python train.py --d_model=192 --vocab_size=2727 --norm_place="pre" --init_std_o=0.00819 --optimizer="muon_variant" --final_lr_fraction=0.05 --doc_mask=true --steps=8097
MLP neurons of a small language model. Each row is named by its layer, matrix (gate and up: input weights; down: output weights) and neuron, and shows model dimensions 64-159. Each number is 128 + 32 x the weight over its row's rms, rounded and kept within 0 to 255. Numbers have three digits each. A neuron's up and down rows have the sign that makes its largest values positive.
Before each neuron's rows, "fires after" lists the tokens most often just before its 100 highest values on Wikipedia text that the model never trained on.

fires after: "T", "0", "1", " T", "5", "6"
L8.gate491:087127141139115129093153144168128101105140145158129078115132081165120130105133147169102130161138140133111120130158159093135130125116139149062115137124157150114163132142105069109131079134121097137202071169188124086110162132144120134150108138193114094121152127100162167141122158132118145093
L8.up491:150132101117171131087050125148180150108134176042184116127062171136132113120136119126167154153145135115126091151106080191122195156120123143149114137122159132107170158119100149113160103134130105116135176098155120092113124131140116130086091088151108143146120130147202161088151114098150164172
L8.down491:156110189106165172162072107152170144138134089115197143119114102167098100169201156034117156083096135134149168126107115149097169087129094097141109075120128133111180162104118103127156106182108112114143104096180147153127105201143124101130131172082115102136137109135178105169150166110158196133

fires after: " B", "b", " sh", " b", "ab", "h"
L7.gate140:153141127129141155205166141092144100172159199110142104166152102056140145129119155161162115080170094073144145147146102094137163072167136121130138153125122116143157131143140100170146145108127123123139174126166122155126130144108135125122138120174168137052094113108115125165216152104115068152
L7.up140:124118202161125107154164089108139082166147170115126169170145074118159090128167143126134123177175192123126130168193134145165057123097096091163150137117146131136122099110205132131072174140147172091168084133134142089074115089138118133080124141144114144095117059120107132053133126081145088074
L7.down140:112164076069140117127107073104120137147123131138080196107131126109128113133120118144133082197104113097099122104106137105070084128073188088138061128113074150114074103106166108116132147090122144138142160099068151173183137136074100153077125147169143170103120159122090129160129148096150169139

fires after: " J", " P", " c", " C", " L", "^{"
L5.gate389:135149087162153153092127136155117149166120163129115116154111135163134172200124118104129145087076090192180088162141100126141107110089153136107129121162143126139108120145117121163132144108155127087134184154049156197167189157101081135168175123147116172111113139138144123131129167081194141166
L5.up389:180130131119157213132136143206097178141155064108173111103144129117090067126165130179108085141126081103116146094149131073171205098109152106165075132076118160133124111156089148059170135095107138151086048115078112141101135116108097108169169112133111117140109097101163135093067117169121091072
L5.down389:171140127087158163125150177137170164094088126095148127100092090118096110101160145097088130144185026167130131100169161139166145108094164112084085108096121134087090142148102110110128121093126148124181107163082103089179161142108113183130157202128097105101173150172101134162131112143136109087

fires after: "\n", " (", " ", " re", "|", "-"
L6.gate329:134129094108180140092087089133135160124082149172093161200091115132147145115139123117167108063146139171100161139071098086147145128147111144109140137091131093072078134146134108134095123114120123096147091124105098161134066168148172150109187175159099121100114121111152109151141134140158166154
L6.up329:108133145141115185144131120121108120122067144168105137157158127150097112072138111112160166135139141167142198149089147101085090145118117084174127125159117107131098131177185201136094101105108129165151115090129140160112156090124192148143094132124100056173043179176083130116129100180161095093
L6.down329:069127134165110117092149174103121142078170103122113125124124134148121143046205107155174153148137120165191121122091187156137145100121148089206138134156095110157121088074158146152105134204117147119148101123104133163171051170137165104144111181161103051160118137165096132102130107117134132167

fires after: " ", " ob", " al", " ab", " as", " un"
L7.gate110:192130151130090117166058181119027094057146097105064081085175077117118075088199121081116192112134131105160101136128104149105061130116128133168132163092149136097150165112134141103141128165122149141088148161076112181096140135106142059113066109148113183110121078148016083082153134144171079133
L7.up110:087160083175152159106146116096110091144087068151099125129174117105188171145167137121138114142110147106099142147131175173170154133085116094133065176110174145133083103119099145129087069083144147079137103142062126170094106144141164110170116148111161129149128118141115149111115168142159136097
L7.down110:122157042193128112121109119103106084067139124079008127108182137165135121124141099085144113038126173107086103163081105135132090200102156048096145134135157140110099163119099128096090093138135135099185154146155162136108139134195160111107148132062127104138118134184075120107133140137177139173

fires after: " P", " p", " K", " f", "us", " Bar"
L10.gate373:196160137169092123076094117143097173115116172109083154096106133126180148117145120093156136069116074159158122125172120105121196110108055141136169159096126171129097121098093143135142106207127161078151168176138096068116196131174177083124119121132151128098170115101137095125194148116105110145
L10.up373:141161198143085089111123134138098160142151152150046117111109165137147092112105103096181161079106064102148141129177145171154182103126107141147143164118126089141134122147103152103167162094154140129105181144105085136095180119121144131130140141119085154121130133194101125089123112142143103165
L10.down373:106091163109133222139074115082078163124146145122150135094160162072165040161090155122158136126101124092115126150162114136062148123097079168138164117156144145112148067128157138156106155134164149159128126115110068088078105164158049156175097126126158165130047102143114148108121128159151084128

fires after: " D", "\n", " d", " f", " v"
L6.gate195:195142166128170121108110107160171110133092158179123150148157135109141134095205076082117135157152155170196138149116155156133099158125165109119217156069137153124073110137124142056144126128114095120099136105088166168054154193119135175094166148163155110164144125113136166086133137168141056192
L6.up195:124133177068137157135099146112133163088163100186123106134113118126089150119140071123119122178181165153158138142115155152069110123101171165161228074074131142124078094204111141122153094127087120111136131099127143177088184161069133201103151099070084095136127154109185098085133128161121089157
L6.down195:171088136155131178150136120098141117104108121161138193141100082153149088124115144141123057130125112102131168085087122143129093118111126088168178104133116127139088089124112116136137140123119170161139124162048157139218110161096138178129124055068121136141066129121132125113168113143094124093

fires after: " g", " W", " c", " le", " d", "ch"
L8.gate433:103137139191093133162081196143126134128163142148175155100111139189167116106069111125174114158133132093160210091114174058156093171135136039174193144117136127115089126112102163139132199146132155032142131154098136150115121092093113139126154081113120192149109139129088176145179116126168129093
L8.up433:110102120089095109219110131123070133100111139130113118159183114122106153146101118093172151148067143130156215069181174187083105117099180164227130138150152172106066124092105101101126168107143171150186156108073149147077097102140114117171082126164181121112140156114133107128107153130182200157
L8.down433:121048113110104058151098118110122154146085116216075051121089129125101165117150098176147148157106140132123079152141089173148078086161069098135177127119098180120096076162144087173150127113118124080098154111141073106119114169149159168084113145147162129147097156093093113176180143144119096103

fires after: "\n", "==", " \"", ".", " se"
L10.gate262:141125062121153116146134218108161106158085140163124156100114094191116102094094157173196145125112083146145140147172121109162111175134162128115099077154101173182139110094126112093111097122093089155097111134155202150190149137186161126158179066111094103110104190109117156114112129151088136141
L10.up262:139197066151152112132125130142132098139181120102153127052231109131188115120122195161084147141146125166131137119104092177125178154175113109149128092134104081134116100108147103112170136083109182104118143127167107069117148149140191182115153105103115121142166127096137081122121188189114070103
L10.down262:132158121071180125133089147148104102122179139130111163136155126201141138097152141068113102163125178108154144144143125107170111176086088080113095152134087117161131100149117111180135106091136133094137187194114128115063165208139109123128108130113167164121134067148106116134124164144130100138

fires after: "\n"
L8.gate56:020203136131106100135112194093143134083095149150098113127155155171089117186147182144072102162071119144128128115092150168072142140056079092138115122160105192120156102097153103087146164116085148084203204142125156079097129121154157149176173071129122163083103121142106164203128081163120123140
L8.up56:206118136128108144149169103133048097110131145192097129158113114105174162136107136143171113121151130125061097164131124130114113184174083081152126128201113143111126157184143145172193119119111150185178129135138141128157126210121138091160153134152123132119081167098162170144028106111127148142
L8.down56:165158150099176082104174142141067142162198145059119149096148132133112096112084068153120173066131164127093103126141094149118157149134161102121145184119106137167118147139196108134185145185104173134152095114213152119113129129130160129150127147154149144163090103132113109185068175141155156162

fires after: " E", " A", " Ad", " G", " In", " I"
L10.gate340:175136039172129131139153137134062113118173119103138157153070110138052123193112115069169088141141171139089166079086140101140133126101095059141157162090156146131130154120175088135151116129151186092132135135129148153125168113113116138146095051132192175113113108105076066152104132131135053113
L10.up340:071168162115112110083089108128152075117124182125175126167057081131045093100160125121168116140108152146098075148158100121130114123121086068093175109109166106148119148124098146109188097137132081130111190107172115155127125115151150161147136161061127095085097095149184091121124124072089143176
L10.down340:119141136148128096051100142165145104201169139128117134132175176158102130163091094103190080159109072100173079075150136147139165098144088102139120068155116180150148090108084075131172102159133125187165124110140157112151158123099101166138145138157110144133176105159118124133168134100190132175

fires after: "2", "1", " c", " C", " "
L6.gate273:110098131099128130136144143042115092145100160161098091162136157070137137151071104142120225127218131165092121162150096123116135105109111137208054107125158133144115118167105130086161122136151184088131194065116110144133160107117115160058140149158093129128153099084150094149173182094103097147
L6.up273:163141146156108115102146155166105083173096118158137114082132172107126142193160114142063129135150136081138114132155146122099179106115170160107105104137128127153165131118140067124179098150144158190108156135094168140187161098121180130180152147125191118110159122135141105171146128052109093190
L6.down273:126129190111096127134108106093191109139163150158116090141147128099118116170134162074124122116125107086093117103060113108084057097113171138104117077162114153168173051033131136089080187187178127152117172127148210163147163130120143111078136158167178073101103144213138109178125104125144152159

fires after: " \"", " (", "—", "/", " m"
L6.gate439:144137088099153099133117122120126123127183151141169137120135174164079129121172118161147238140132178099157104155083122052143106162101133162158112104127144159141181163125057104128174076107181113079154107101128107155154067091136177119107108124172048127109135096148186180145144126128123138167
L6.up439:140113188143168134148110175145145103148172154127143170122120135086087068201104158115110130107074158090115166153103149098099124156138107145187194157147102095087131095194161034109119137106145145112101139128147078176136080095160151112179115155197080103143104180060107148171097100131126093106
L6.down439:126190125067189149112109144102132104125123125121109125104168136160196136083185169149165106118172147180162187141061123161139110135140162127112148093142126104107140150079135101112136093102199102102164036101111106071168134114143121135132127129106060117084095137177105145134116159185109068162

fires after: ".", "0", "6"
L7.gate478:130113063144093158118180154149108124152174157136127170148160082091203162120123160079131138115079129118114115134126109084135150135170096040129109129147072080111136118174072094123151080153108122124094110161165143139121204197100163151154109123125203079125140135087112127122159142152125155122
L7.up478:175199100136172137101081153129090078133161102145175160124108141144141134099134153133084118146134118117075234103150081104099165158130163129140079140115117139129074140092115128119109178131137123183090108089138111154105141123122082189119079131192090160184153091150103143112128087180038084184
L7.down478:144142152137067102113138096147142128157093118126126138165088113167137136129083087109140122090115097138173086076129152104097163167104112131124167134108127150110184152149114104117150076114129132101125090211106113168078099157094187150155150197085140068134118143149138111148090137104108182140

fires after: " C", " c", " L", " gu"
L7.gate393:142203142093097163106155150089192150136154155061144132147135165114130151149096121155166158103088120093103168150129118115090121095132177104103119164045194126107174204147163170123062148118104210115105151114121115086099126134101137142088158096090111141165130107149147118129187057146169098126
L7.up393:149124145152125134137128186129183112120140166146113193134110192134061104114103082093156111042067098107157155129136145161134173122133083112128033132137129147137173143193109103110161140141140130122145144119150125159177126132123099077125134123155159156147088094154163113090130067076096159098
L7.down393:099146086099101117146148168103167146148113119110173118132182097108106149087093131129161091160100117037123146173099141134105109110136126102137135119116172110072180199135135105123134180161179087111134137114136133131107161108158114223150183120127163068103120119119114080146093101146123106159

fires after: "==", " (", " A", "\n", " Y", "==="
L10.gate448:095154046115154176169124138134175162175112098128125178089183112130144183112157112086173089108163127108200113106135141142114099158113129124126123089129130109101139139129121155111098129105097153148127137135087104188122109190141133123158179047197085120079103156112084196097099187110140121108
L10.up448:119177144104134115178099108133167078144135118120157132095163096106050092135108106112163101104175123146118144121067145115074106138126185159082084085136069128143098107099139128146194103120140085110129165149204139077175175119088075117135113132130116183198097132137153067186090084094088057126
L10.down448:158072138126149170098100096116168127160188115156109213153115112132165179126167152023117174148188089149166174122115178125070158163141164170106167141151078123160150123196100070097173147133089174158133119141142159151096124129108102134129124078136168156119168101105151149149083150076174097119

fires after: " G", " c", " C", "i", "P", " t"
L6.gate227:147188169116104126187164108120167074123188157153130120087092131124100155148131106096151156140152098100179114118084087096126087110056139042131138140044187105114097156151109121076104152108118201133142132185109120159097139134196165135179133104157085111115129102173141106134167128123139143075
L6.up227:141141147057130054151177146195104115098174153122133137131193120117106232099112072155139094109080085152093141131116104122114120205103085102120106085169179131196138118138167106115143152128204106149078126141199183109141115143121096171142170154168151150070161095100151078091153123082072078107
L6.down227:135095122163073094127141089098148085104096100163126182168181067095119119132131124164104075145127104041139147156140120108102185060160109177126140150117086117135116110125197163113139130142106108110151141195190104106108117122123116155106077111137127143106105099131137144136065142132148153079

fires after: " (", "-", " \"", " ab", "R", " un"
L8.gate256:158172110144128056119063111162051109069117123154099157088121121082108093114124078130131163081089115159122125188118210156130131163110098100122107132087152122124087101085075102154156115115154165160141126162164069149139145104104185153114088105163129127140165122133130102126070148137123112142
L8.up256:102105168097103154114153081104117138125158110125129096081139121114101106179074139125130111133102162163096172145126114091109121150132113121174106129156142116156162154154140110097126133197093107155144103144187165145093119041155122095132082203100108092130109162135080098122096077125108115109
L8.down256:106120109128139107127121087039075117102176092119120180131180150090111168126106132119127120119113189119076115101136149109091152126135129093108137076098133054117095144144137107117146149179153130147122111174134109134102143166141103083142163119080144073114128188134110133089162100120166156138

fires after: "\n", "3", "7"
L7.gate14:167157112114156117105124112136150099051142139146070123123124093137120126125095125132111130180096148163148108104068150122109144100140092054163134097150147162159131192071150172043129141125127113089162161123104170080138102101150114091108161137075131133178184181156146104112162165123155110151
L7.up14:176160181117161124135132143109133197095172171103130088161107118116078137157133084101097113150174092110082065143151129126099156101089130203094166156114176144107188150153123161173097121121075120122175189051116144147164110107085142098153073115141115135108103147111175119116141115107134159125
L7.down14:209120128054140110185115151130137150130128149159094086133153130139138104135046081111162154142162134100104098114126117157138118172098127150120163098106150089126074094128122189140152106096073163128226112153101180095166093111125136143110074142168125110149093111107143138161129146159189160189

fires after: "P", " p", " P", " ph", " equ", "yn"
L5.gate398:131106129145152116148134122147169050129121096109137091140045147142134177201127129112111155096148096095078144128099113086158111091138111123119137100078192099116161147082077116172153169109146162143146138080087093161137110149120176166174090116148120102091123138146196097154129120152146156173
L5.up398:069133109095104142149127154137146130061095103097128095138114115119129153102093156109148113152100115083094167095140099183147089100139085141148154070130172151103101118110128121111202197123145205134126125040133106158091141132096149159152128121102087112132128130151146154073144084183111138107
L5.down398:125085139134111096123072197223093133147112142094120147124185116068118076166200185114106181191133141135134089120142116161166103167104132194157103133178082137122095084112142120113101132100079099103136153137081091025069143149121170087116146156114126138136127109112095126089119099139156141121

fires after: " qu", "qu", " sc", " m", " f", "p"
L7.gate233:136154186196145133080086122103142134099128158081117183162095114116146125110137107105123131143127146098182074111079083123153173105133151094105106092124121122120166159100109086152045180116119091133141150102115148149116114088123043115201116125131159130126091212098094129047142097156140082117
L7.up233:172157141124141135166177137134124122099107095147160149132084106145165131151137152113130134162102167142135226128083167083169162129080110166175122152155080169121180158114186161150176130099157118108141157105117127130100150081050140143147080094178132108082113139165100149116123069126118162159
L7.down233:130109149171141125107133136128152106124152056139153172105152109138153103174144069130204181177098111113196152144144192129148062148140121110128115139194121127087192096144096088126089148057102167083122093126125107100129137180089103104114153139120167135182142119121157176154112160122093162119

fires after: "\n"
L2.gate429:090155123117138184107106122112076080075155142175148135149081109117109106160156104148137131152141043094174120118134135117101116145151113116144104115091095177143151204087104151124165139193111116139124160172112106167168178106148138095154085191108134112170119180126178137129095173175156128186
L2.up429:077164123139121154066112127160118116098124106152100155118103065138094111176167119137137137116131090136160144122167130110125131135198155124128143084109095156155134129075127135158146135164126116098131151142088126161157178118146138114160106150126078143121152177178215152140124179150180142188
L2.down429:070086135041135130111135133121142103121125147150095175116128148168115061168149134097099130078173114117103093047149154138074153142161164040140164093123097110090153125110195090157133144098083119136161173087144187112129107097121160154139067130106174105180102145186157153139124144138205112140

fires after: " |", " G", " W", " g", "W", "A"
L5.gate226:131131124178103095089094138168116174095083121118078148147145159103127129107146170125120161169148135162157195108191113131147143163159127118131127140089154030110162140168087142125150134102131184066142148152098131096156168134121110127180142079163142120152157145193122108145150095084138140129
L5.up226:133104135175150106113116162176119140110131131167119168142138055105093171116103164104121151127159118094130201106168087153139153124120135150187153164088131091069163126147135161095175159111144104093141110140182147128184175164140087140117108134104150131140130152131140095152107091115133111143
L5.down226:098078223110139105146147127126112099108118177166120208143162143097137157104127107124186137133094120158128118077142108135137142157124093068158092070108096131097173131155120159197154138093132100113141132110106095142148110142148111154155135158138162067152100107107149176116123137162165146126

fires after: " c", " C", " p"
L8.gate112:151105140175079098190150135182112061088128143153124142065160128096115123155099158140134097120130055181168103143150146118128166111226111115115108152086144082123130071126094150086163124120120141081101200153090114085171150170185068136162153134155126076140073161130108120159123102158155123105
L8.up112:149084146210120122185129153158125135137159152128086173099211190111136122164115116108154089107145058131103140142199115133148154137140148104130141136098130102110149083122115125145140138112091115114169206164108136101128156099153089156160155145112093155092087105131180081063103125143149132094
L8.down112:123105137086108103139083142055132110164126135146084138128155143143127113129101160138136107185108137054083120111138109136145144066092150115055153101073146096114099124167130127141115060102049057185126165202147138100130060121121132146119124115141137191142135182169158154109111108128140138107

fires after: " m", "°", " t", "|---|---|---|---", "4", "m"
L8.gate472:161136146197098123079095130184116151131174178146134109122130108094130103137113161070170103163143093168121097195160156108148085095197119167110116168130144088158140116134163078135133152105143087126136121070088115138149102178158105079146110124104117104113112112132109117155082076101119105164
L8.up472:124187148116126113124157105126106155113187103177156097163113109108068093116129179145132144068150099071143116157092127141185143107139095094105066131067067124101155148184191133144119187103092160133138102133146080173104129116119162161071096120117104102193094082111119138135115183121137127132
L8.down472:169118180154118077177127091076132136169172118099148098121081101182174120133128152088089094130155088113118118152187116159120155163142129116130156171109206120073199171140098124158144164113111136108106157121166108148166122144128130150185183078098099182215152119154083117137165146162135131115

fires after: "p", " m", "arl", " M", "M", " comp"
L6.gate429:157122147149097090071139096070156124139097155130116119150102164101149123136129143135157161168114126079178126095130133181154147074111126111145100161103119159181103171112108085132125184161105150096155170122108131144137096120155104136095148148129111109044121128105127172112125122132148109086
L6.up429:119154144156218143131061147149118146006156144108146138154047110140137118165093169126120128137108071117129110149162093115127124113124089076183047113162131140112118080142114098142140151056171145073101144186133147113169100124072160129072118125142161115199131188172105090071129128171161097122
L6.down429:121167157098126127148172149138128179068183139143125099118063160165180112136158097140141119141106163101107175118158196154072093081112108119132073108117082154112129208161108103172129214122099124115153134148162086135149074129115157137107089159076126130153115161060122117149093118138094121102

fires after: " c", " C", "c", "ann", "C", "p"
L8.gate50:119195133118149101132177200159121140099107099087180156115157123121120107172114107078124149165150142156100142209136113096092169164184172132127131129098177187108103184204140094165081116116151160080157094135111189110122122147113049074114129060144103107132113103133135132115153109127168178182
L8.up50:147111103093125174119053146155130128137119135079109122159136155146120177082068078181152104080151055147091101144116175052157172105112107083112153084195145162158096146121145140103197103124094101140151157113111162145101069103098190108106216064147071126132122103150146098124098107079056125074
L8.down50:117139130146157042131132154111121105191083088104035158141104085156094074096143181129166143120122114138150111130129165142129073081111167105117144145118125150122134099154092140151161077166111122126146148045148127121135114133124021144073136121137124119185123122119124106143125112148150112151

fires after: " Is", " G", " A", " Car", " I", " Th"
L8.gate414:117206147151115169109124140101139104148097137118128171129094124105127136160077098105152165167144151146119184095118145128084105146106076153156162126068113059123178212167167104159162093156135159166136098142053081136162098146082159095156118142154157081079120193125124132141110112123147126169
L8.up414:147150141117167155119068084117114082159124147122144133127136095141122139101161126126178149170107139150079140090163186133126142107129135126148061164105130117156162140123157096138119118137167126077150142124141109155083120130138082127122179143107141146132102106097130138098084140122079123106
L8.down414:124125122140161142088124089156144109201066041101167153134123086119126144160125104156164124091115053101151111119151151133123136090176127138160150116137148135157121135114155132141095174164079127132099136159080186139085179153176148151107133141090123100052066171147096192081142133140118128183

fires after: " P", " p", " Z", " l", "P"
L7.gate66:140143123116138086195111124139079114116128133117059144147090193141132117130147170129113167119143140176110136131108138109177157105144094130068101160154084132086081142149144152125170134118157189078133089149142093114091140120090094140132135142183104086184117139102148145129121071169122159117
L7.up66:124135135174171132131101097106087091126145164110133077121130083066151144067098115160132117091113124090135116081109046079167098136010104093175123115140131096140144117208157116152197139165132157118130085115118116134132104146150155141117169161122093175142126130140157176152123123068124112132
L7.down66:095134171115175180137091126156152146134147179115195133173159110154215094103122092149129134167089154135161134128135119142135123159079167151100138095176158105122116118111124146130101184057091164160199129111167111093054113103167104024087125141119178091120120142109140124132092114142105140099

fires after: " H", " G", " sy", " h", " L", "H"
L5.gate145:088063157111106129168166102135163072122081179095139154157123118100114133185117085014092153141109163112160080144134149109122164119097089159109097177102144105149147104137171076141125105108128163099102135121124180130140139070130128177194112126137139115119114149148129077153096112154212112152
L5.up145:065129077117114094190089096134060112151136125136098115209112070154133167113174078149111134165117143204159153137165126185079154119167154152135141095122078126160197112122118126104108098134116150149077116114129162131092150080123080171151148161113177139075142174140150114107160090172143163051
L5.down145:150129149120139118131123085109130127058157141119110151106111086155157148147154134090182151154172180091107103058153123092149133201079149138132068144140133074154139147127157061138092128104139088128136086160128117132160165094122109148137122182167134124142142136175118105116136141137109117085

fires after: " g", " G", " c", " h", "4", "G"
L5.gate396:148147120103126133110145162149115086148150163120126120203135127122163196112099146106106147164147131074160135163130123102093101129148110176182161182123125114202125092164143127167147083136138153101103194155129179118118097074206186085168098115160091130104101215165151118164172148083128117143
L5.up396:128107122173088130102147126094092087115189144141074099133153117121105123142107132118212118106085124126122104089113089138128142128158145122099095129158149104119106081130065126120180084157145096026089159148083142068163107092148037117153093095111130192099128136137116110176152114138100150143
L5.down396:114205073155096080162115166114151151116136114164137152107165090142148116167110134140157094162155059160145125111105158136102201156083151101169168105164129163155075120129153105090096123174139112083090070152175151168092092156110129135145132072114173113101155109163085083123113115128147077129

fires after: "0", "u"
L2.gate214:075128067103044117096120135181106113057152138143131112138127116119069173166167131199162122125133131149149153144126126152126190083079104156146185144062164168190090136118116110159157114194161110121089174082138130137110074127133121110120166148087111132136130137159109096112114151088139137107
L2.up214:204141089084109122092079132122112052108120109136072136144136112110128179087091171148169163131108194145123180065171134191188068176149141147159102111122132140122128095122172143116183100153157073124099091169105128127099039092148172186133143088112130095105112124142138154138087143097091111121
L2.down214:141120155132143132149125128123138029115142153243134133072083162144116119144105107124139165144098156136148156162080174121106106105128093072154129140149111120117124136161209108101164136111088099116150117127116124169099138182168083128160133100132180092161162129088119121097094143064172123103

fires after: "9", "0", " was", "|", " un", " ar"
L10.gate83:096113097120153048086137166152100167076094076162142088124152177108112080114138082114117168132140130096100068077137113123111136083147145125084196103143121163080127192135083146126124143141123119108143124092074086163142140159127174193131085150119082134105084123123158091105063126115137123171
L10.up83:114106100089128166131121174170124112134169070110090099145155122158135139127140148134122140136144122137130135117157089114149114101098144150160140150113071153145114100106096136169139097128020065157142122207107105147168160118154120103170142148060147138113103158175149084173057154139122159099
L10.down83:114113072149126104168165164146176108168090116119186122109125093127122122209198126192138135046092115109069138124114065137134096108169087076104164134129088126138111177115144078110144130104155142083135147088087200156093149171144138130105175102109116153110145106101143145113082096103088126148

fires after: " C", "N", " N", " Sc", "C", "v"
L8.gate182:096198146113114165080160169103081194131224134152180125125085114147126095075131174122120150127135094175115146143187159139148092146109171136157111106143125104186139086196143161157138102139115166111113137088091161093087100089088079011163142121181098089133165095162154140111118101123093142092
L8.up182:153103125091114165089144123091129140145190092108136085136120200068152057072099102152140145177144152196136122128142152113169110156100194087165142071155140110135136135098162135130149109112083145097105178161099115159100076070090133085146140109175115106051122146121082099158112116186150122127
L8.down182:131129199152141107146114060098160082130104118134108100148130142185103122121134127167157149099113183119119121133061161195138168134085142134142145124101126158152199108135125091142160128139117065148123077144119095107151156122142169143101131150097132144138155127089149114179169207119074155074

fires after: " B", "b", " S", " T", " F", "F"
L5.gate170:158135116093107176112116094137142154131152111113110174144187106162138086081127111146128166132164183093093127120138087136157121136139136113157107173151123125091133106126136086190199105108170169134153194094105124121133133155138133108093114198177114158158134089146145100151147132083202112169
L5.up170:119115156131114177169143141122156158140142140125136180179155128095111104152109117194097138184053117234089103137155082111140119169113166095140144122122159168043086148155135082094166148098155135162101135149114163161047097153126097164130175154191179146184151136157065174098150126076090149090
L5.down170:141122092101095124135084150103180108186101163149169184064123121171137199119097131182098105122112132115130147096092113109130128122050101176120029117086142155133098075167101094126117074106101083181140111095084190143106059142112091150124166093164168090160163128171141129141190110166143142104

fires after: "\n", "J"
L6.gate159:145181114100092152084128145139093144117129151131165068219115142090133152117077125099130135096119164135062112094155106100087153105130115113167134104135146083118113106139093184050207163101135099164140089074125171128134150044135158106082119134135113075117142177143090135162153114145141073163
L6.up159:186142109114095108084143126131112061153137189064148113178112096143090134123094089109072158072153166150072100096129116111121088127096113099117182107127159112110183145162117120133195147133076114168090118100139136140131196112112197175129206159096085087175147131099097146125104057123165106166
L6.down159:153125196068129106081072149081148075119168169123130115128072144164154122164113108104108133126114153116137139087119162150064124104167114102187189169113125119094135147142170105145151098160086134112146100089149137133161139139135186147068123132174133146121103167120130167160123104107186171168

fires after: "P", "iv", " p", " P", "ic", "ric"
L5.gate21:151104108140158169152174113191132138085154139093134110115083141121104214096071174157100168111055123093198103110119234108177091135136106127163110115141085104081126085099132087101136154106136125073140088173133153147176114164187117091108140162142112146119080139142118160161168108114106170139
L5.up21:122124155159147177130083113157084125159130112094130145159098144157190179121118144127153094096099142116127116104129122084162166077134173117096159073177148107157122072106085124094108161150105072101101144108114136119161078099096126108124167124103093162135176100152180181090089087153082166199
L5.down21:170103022125144076122150109087182133094091157094135161168152137145145176132076138131079141135102137144107146142134184152137157103132126086186141142133178138114122131104092110135117074124131177195162106158145104115125125089121149097051178143094189129183111148155144094133087171097137147068

fires after: " h", " H", " sh", " W", "am"
L8.gate502:158092112133081099126129197133105141084108170134137141170107114172115097149146105103116132121124162097152226136126134145135107129112111107143132108160154093083165159124141128139045128190177149105124123181118107079126133104095109131109141105143187130068122209161116126176133111154204114153
L8.up502:144136168125081141165170043074106117122098116102108132155110094096166106124083126134137128043077201083125153083096167139121119119128119116118118115115158112127205146111115112103081112168139156137141116172141142131125130114114072197114166131106158095060084121126130111157081116150219130114
L8.down502:116093088160136174098097166132096121195154129151155065138144174198126095130163178157149125164111163174134156160180074133117134156132133088056112110108130103111085108138119143137123147094137147134142123119146116165111145104129109117147117135167145168119105151120077074109106170140151138056

fires after: " m", " h", " t", " wh", " out", "-"
L7.gate292:115194142171128136120119106111116097132155170131175068114051168083124117118100131177192165125152077132191108145181140131147103124182138155115119181060101194128130092122150114158154128142170148170133145116146125143150135155109119107115103121165114083124163119202128142121056114131152113156
L7.up292:078154164168128087121172115175109067141110171112110116147146133160140202199123125131143131142171119150122090130110098134103169170138127150122121107069138161120148140093103143121099120149136072119145134080112144122134174168213093167093126132107128164093090068151126156131115116133144105189
L7.down292:096130142114093137154123109114153097136154135128120128102103182132084100111086164171146102195165146200115119115120155113163163079139097128165112185137149127114124128155072150151132092061104049079094164142157129119167121108188115105082135144092138117116162203184112111213118136119147068138

fires after: " M", " m", "u", "i", "us"
L6.gate167:110083142108044105123180144154147106097124159151165146171136164129102159087127087077165152132191154118164177112163113078151130101154076138152139176120130129136143150123142149081102142156052092104120171166139070113120075172135098126105166140161086154103119106143128149125132084161109128137
L6.up167:147164142138080124109088122126135140135101171152085147121130114113159150123117094143162103098168142068155151101141102104088101146109152167165095158153143102152105107138087112113119132089137104134146098145145096090162111148145090143176135141119147137108115085150165172129112069159145115090
L6.down167:140135110152171150076140125133115122094128138102188124071138142078134157137139105167184156131142151160142082118175100136167095102121072112095100148147089098105128160137188077080130127163151115143181110124098167165135134108170122160146220123118108098099156153132063153127110122089038110141